Weights of a small GPT-style language model, trained from scratch on English Wikipedia: vocabulary 3125.
MLP neurons of a small language model. Each row is named by its layer, matrix (up: input weights; down: output weights) and neuron, and shows model dimensions 128-255. Each number is 128 + 24 x the weight over its row's rms, rounded and kept within 0 to 255. Numbers have three digits each.
After each neuron's rows, "fires on" lists the tokens most often at its 100 highest values on Wikipedia text that the model never trained on.

L2.up669:149164116169124084098131127079149114096111127158136159155097104125131119041123077115135158125137103145147100092092165109159146110144111111130131104139094168157133095148145133135124091083100104136123148146108113075147136180131120133137122112116133170135115133125184109145125098120109136150125118130169122096163140183127153133086107120107112107174102080172171078107111151157152130143132
L2.down669:164169113110116130100151100099158100113160190114127153119121121122150137160134109110099134176124116136157110121153116135135155159110116087136139136097145150111109096104097114102111127109154119111118148091128148135103156148118113103130115171147106154110145147154117146102136143143106102095148148135132105121149132134136178122150139100158118154107151120161133160092125091144155150146117
fires on: "i", "ec", "y", "he", "ix"

L6.up27:122113120158095088114142121079191119127141098089160099157099130163089128147170123126089113091147134127102125114103134135102136147135097154166062168132098116170140140127149117181131093149145143167119104130134146130101103120092126184144160131114065171091149134083161125094143139149093083151104119125096077139152142144133144098114156116169093116149154115094154119134123128137185141124137
L6.down27:157118133134120169090107137141108115121119150158133131127107108108133108147092110124128174146111186079144093106120130093133110100068133099135134154148141166099088141115146127094133110149128127113111129090138104114113110101134120165143111124103148152114186153117141147115156077176088120141192122149120088178161143114138130159150129139147112142136106153113131121147123096160103134123168
fires on: "-", "b", "ul"

L3.up1385:095171159146159133092083132156156130104115132110126086135159071107140091106110137172159145131133144129105120116115119117121125088075134100100083128133120132105135158123107148113117147100097127130119102146164088135095130096139096131114135118128133146117124123108164163132164171128122163181165142113124166131085117108163126124114097140152128143127131120142164126142156133145129105176139
L3.down1385:143144152154143117140145194122158088113118132106112131139121138157126131120156137156158134136152114120103185173094094130131103111131148138120137129132131110138170124128104138164138118108085151156189124130141155113104083138107084126145139122116145115127134114073097083148148125126148145125098088128144131158120133113115130135160080149085124139126132112138126113118105117141097102098170
fires on: ":", " \"", "'", ")", " '", " of"

L2.up183:102151137121121139092110118118137107086121132111129149127132153103120111118111100146094105157098173111159114178141106136135113092098110092122107156125102084141134118150109131120079148148163112126171110127104109101142179112147149154146118117123119148124121131072119115134147108104207123129151097113144123142129070143131107096153114147141125107147133156127152126111115153109117143115147
L2.down183:110139131112090133136145117133106125109143140145132118076129104110077090117136125153082132097156114086114148142126115120111128162129126158119110154102168148091128165138118149122101145107114158141093133105155119136112133136146140085114113147153144107119171149109101142135105115082131153139102096117095145114105154120134169163166126180124099094094151150109168141145115094168099115155143
fires on: ",", " in", " |", "ore", "an"

L3.up910:149146137166131121098113112113156131089133105109172133166100110144158141116174099094078109090146127150114143104136116137117132088115150091120109119147124131130113167125097180131136130157149125126111142104162128110117138135160174133124117136166125141113131116119131160136137134124178159118115119172129160168116150155096102185115130129141142158152190110137132107080127142103089140148100
L3.down910:100156116123148099105120127155120134113133124111078081158137157142135132090088137117152133145146075107141085151149057141151116148143152140123124117107148110115139136126135118134081164102118140162130081109155150154130112110120118148132186139137149109150147102094148082132091100131101139127121104085136172127142133081150091131161141149119098137107123140089113120127151138100148097181113
fires on: ",", ")", "um", "we", "m", "o"

L6.up1024:124119115086120098131093123175127162086132152087144134083145115114152124093126125108122129124115131110108131097091170118170133167112123160142126115127147132131146160126130150129105097135115118133119121101114146102124116108112156137137135123082117151135116176116079162104114072121111123173139099116115126090174153114118123160110100136133092142151128127123063113091141109104112128103144
L6.down1024:126163132097133108142125156154132156116146136105089098110089092127096117153157120122103124137110109124124145101113098126102153148119114108109141118124056136140164130098111139145116131116100158161097117108150124139173111143127105134168154165135142110125150105145088125116084145129094109157131140155108131107079146108083127139128111113097121113104132167157083123119151107168146071140169
fires on: " Bar", "ar", " E", " bar", "ur", " pol"

L7.up1412:085103080111179139144101104107109141105141174108156137074089152125076160091132127100138123154125170129081148123080160153133133103140091151174111124107102156112096127139094122134092116114150143130115114137135137110095127094146117130126109110123127142118139126144154108139114133112131151169156149114179146146116102123169082123154114077143138163128120115166125147133140127135139128161098
L7.down1412:121101151096155145121120100115127137125160141087129117132137116123156095139151156126108119150183112132102150129155135153080098115171136148131138108095137133133071170127153134115083132144101157130147112165092122146135119123184118132152140149106138092100158136118158092120169159100110128130122126156135118158117082124111113143120113133098146123126117110176135114101108130095099168112145
fires on: " de", " me", " o", " s", " des"

L7.up455:117120126114097145105066126136097150103115123144110158137119128108119095154114081108131123150099124139139169116125125151148125094110079109092155121086128119138137146119083136128101147135142100118171126123173161128121112114133140147140112133132092147156156114158164103106099125123157160134128118138142122131132115111124205105116078158148143142123162139132135106137082097115138135158145
L7.down455:142152144125152130173111139123112082107142078150126108113112144148110134100109114097128165104141167113110112139138162138126191121102114106097131108117085120093162114123122113142122141133148115105126179094146132125117117135151115108145140113139111180120125129093105142092115092121152163148139099072109134126110155103081125116143137145167121123153131099128136104130093152169147116132174
fires on: ",", " |", "ai", ":", " (", ";"

L7.up541:109123110117130140120099135104140120110076140135081072117111105149152144119184172173103139159173167109139138121086088144137099139107140112152104128137132108141121141120137093090116135118076130143179154129140151176109105104180126134130135113090120128107183119124135129167120121155094121145137121163114115117182107121135127145102122148126130138104095094132131134143140116137189108136149
L7.down541:176116110112082098101118128071092120105186160090096111125146135105111129146120139111109117103126152109101115170098132151143105096126135133115095108084079126111165107134115097103116175129095124099137087092122092114153152150154127100117136124102156151091118144090099140143099145108127080134134111084092154127130117146094130104194111108108152129124141149108117122098117143139139152104134
fires on: " con", "on", " Con", " c", "er", "ur"

L7.up850:160076113117142118104113122132108158110148142158167176116120132100140149150126143122151142181159114113153132156121111103157089148128135122120094124127094158131077084145131157077169137121172132132137140128162111165118112121135140125141136122167061151108159153151133151137132160148140120157179128160126139112091139106115135120136148117149111138139130117080133157115139107133098115099114
L7.down850:147099137095133133165108131120166155174127126134138156128151101167104105094113093156112119137133109122141120148115112101146141117146134119129107174133108079100141144143143141112172129142124119136144161139143116148098100122119136103138138164111159111120112171096138129117184177087112139121138084139132093131102131166109104143154121116173116119157178134141127142090121090150130098133127
fires on: " became", " bl", "l", " Bl", " become"

L2.up81:102111104147121145139163156109135109120106106175124109126134116125161077165151168076145182095165161118118113114149142153118116144117108146129126095171142124133134150116130180094097157129116157111161128139167122118109106142186149114126139129152118133125170096172096117116163068158128101112155151145123141095167129114066123156101161158064137150126072122160092146107114114098155084147137
L2.down81:139114103096168125115136121094137109117097125173105100124116068122132110139104137166108087108145174118099108093135143132133147087168161094124131095132145067126130103137131139090131153168088130144140099087106146122095123132162100119130112110106118126083174127126131144137104109106092138091097137102107110104171135119137133144148128138153127125091091122162153135113175121124148124106114
fires on: "on", " Con", "er", "ist"

L6.up112:130124147113153139154115117131155073173085131135181125094085145138105147167135115111143131104114170146084135144138096161089138114149133145123102104118135130140076171100138089116112154121128141123150122163141131139118124102137136133128153104127150116134151099123167147165165097171092116141135132112127113107098075131142094114137109149117121156117114138108118107113096138112147109165081
L6.down112:137105130126161139122102144108129140129174114070118152138138123106131138126150173135124100167137109120105136142133157124101119139079176148100151142143077105139140164153137132149123149133135133113088128112117109121127077131112112179124114109133146107115144135131101085154168142106131094100132092110135119120157149138116094108097116145129080136141091150080159126156116118105147156148128
fires on: " s", " se"

L7.up1047:126109095143127136102123120159135105087152140144118137131087137112084110158125131120062112112121172118115141128116121120116077112094126169131111171125116150139119113140150125156131106129137155110185120120172158109157104105146164156131070093119144159160128162142161154089132099172165167123121184134129124175163145127158107143156128162109105091122157041148108111142147125102108107093173
L7.down1047:150124153080182129115118120158097101116127116147113149175107127106055117133145087162094136147118146160163109135121127144119098121108144149113134155123094173091164115141150126115142130152111108142123088128148112144160109118171115092133118114136161157135121136096139165119110115157140126115102159079110125130156160127152081115124130111084117129098131115111111132077122120157092162123093
fires on: " P"

L6.up552:114124129118125136167107081154111129114155143150164147099144128146094147206117128133116107145146127148109138147117125126102118106133133125145119115139125088105067114144157153128130138111114122152102138122124164104121112147114142149139128141071108122135161114160160114127133110150075155159128109135171154117121109081123124111129077148109121134139089154137126075095143123081141086106079
L6.down552:110143137156127134126069099125134130158135125123101132133117129136094123137117141127162141135127119100125148143150093091122134134111129090105108108118139106153140123124116155172157086152133145156087158111136129154193134105152110114135153200126128132106134121107096113124150103079119116092113104132141087114105136144132105107147102127164091137117091132077128155139091155122110130126101
fires on: " s", " b", " Bar", " B"

L2.up175:136111129098131115114091105162184117093132101126126135124136154112091087109170110109126116101134143112130167135111159149176166131160105104158126132139169126151120152103099181185161087125128124128129094134153122097095133141095148107149136147113147101147142155132128148114106154123103129134102107101147140105125101097139143130119128128125155122135134166098146111137076165101121156182173
L2.down175:164150140117097170163144126086137138147074114114115129167138158167123115118158114132132135069123148127137126113134158135136181140162185162104139133150138124117116159116146116122124153132189123139113123057137108115139115095083119160104096122115139159124114144144111122100076089151137133099144121169148081141105161125132145092160097102121121122134139089106117119073131100124094105132123
fires on: " |", "im", ",", " by", ";", " crit"

L3.up646:110131108121095127133102118129135129141152160090123105121110134173100149102145132139123077104129111139121111138135128105140127136089109100107110119116113132167120147133115132090207123130136181169116117089164158129121122088110124086112108079106122159121150157088150096130137089134105146143112103112120109140125128144106146140119147151112111154105106143109171139138094153158164135125133
L3.down646:136168116121117070180154131168142142148086064135134146124164112124150107149146096088098114138146178092092100127159162145120088126145135116135141148115146177109076128090123114087124175093121111134141125111104089119110102135123080120123194122111107132151120145076116174148140134130126110101155138117134143136109103132129142119177136125144124112157124157114123137100119125145107132178094
fires on: " ", "-", "ec", " the"

L7.up1198:165095101154123099161145146124122110134109129133076163103125132138170119086159116175154124104132127118119108132129097136097095127131145128129136100146112110123141122149103194153134162107110122133114096147112135128121124145180145163178148125090129135110147116155152143109127129181136127118136174113106150181119097169120090113148166125100105120125111162168142140139172116109126159135117
L7.down1198:113181132116138078164110116100132104150126119164135098167119142130101114092130140123101131112098146112128135130108093117160145163157183118148141118106145114147112128112116151101125143113117124143141102106121101136130071107153142158151147151113163109117161102080118160136118105135148139132080125119132182128136133147137142118163118094120130121106120122173114149101130124118174089142045
fires on: " Con", " Ar", " con", "on", " Mon"

L6.up1067:145159126098126134152122094122081119130133150135112107155124152146120095134145128107107145082111103110147097094128094115168108144135133140128141137143114115153111139123158147176111118107173153130162149159145121091121145106129090135136139141146080123132156144128163153107153125139139147155114072164137176124108134080100115141153119115141144142098153165116130144097148091084115176083085
L6.down1067:131140133128115160130144119107148123165148161150135133139163141144112087127110125154150148141120122135162126142118133109145115108154160138098150134137112123104139140127125114132147130117124136160119104132089122099105089175093124117170142106165122107148144112154098147097173114155142092134106099159109147095083103125131160135132082094147152122136147153144137120087111111146115150108130
fires on: " bl", " Bl", "l", " ne", " Ne"

L3.up108:109118161145101146140157129145161102125121084092090124110114149113097125099160128125124141155144153128115204151129111149119128140110093138141131104109163091181153123112101108166105115129134132145110085132112151132132092153155088129143186127150096119129118118136133116172131101100104119151094133138169123120130126129152119136118109125139132079137145118103102080116129102094113174094134
L3.down108:156108084125143142112131125121100131148158085157164121119125096142167088151143145113143144164128096165119110123164128123156203161160124106094148130117133127068103135130139132143107148172153150120102118119172141148135137110110145111126141100133126150104137089146144144141120088164130163115146142195099113112124158087093121133117118103132074128115107150126119135130109114168140118136136
fires on: " and", ",", "-", "er", "–", " than"

L3.up956:146135133091129065156076112121103142138083104119157143171156166106093111161106142104136139117111144119096092124094200096135117107112144074119130145070118090093118133125089115131130126127116093152141116172155120116103116120124138119121106116113149130102156122144154133156104094136128140156126157130115142141145163130119165165112127152082162116162135141162102106111106174110113135134184
L3.down956:147116131139116109141111113111139120135078066117150161138094154102125064126132122171161162140073098101098129099151117146148145083110132125132135130102139146134119145159144102127120189152142135091136069119135155185123106147123150098119093138170134112100120144119096133118147109090130147151168138118129156167120153118139122100173132132194117121137136105101108111154111145115131080150143
fires on: " |", " of", ":", " R", " "

L2.up1352:099172148119122142142145084115136130129163117048119111139108098148136134147104091164178139151149109145161144115128107129120114115119140147127113117125144188125153128132090118105087142114170130140142129138164092168154128122139082114175127151102126114160112156134122101115154182143118103133095117172145153100095128135160094102124094147148103147160072086134120156083138158145126085121165
L2.down1352:150138165158080097081161114142156124149134099107113129114158136133104136108140208126099129101107133146070120135150113107144135171097131108166152137127103110105120088106129103150125112170112095108125131144139127073128160137080139150134142081149146127127125104134079099116152070131093097132159136160128112154107123083123126159107153130076111100147137163153115153110110130108137125133187
fires on: " of", ":"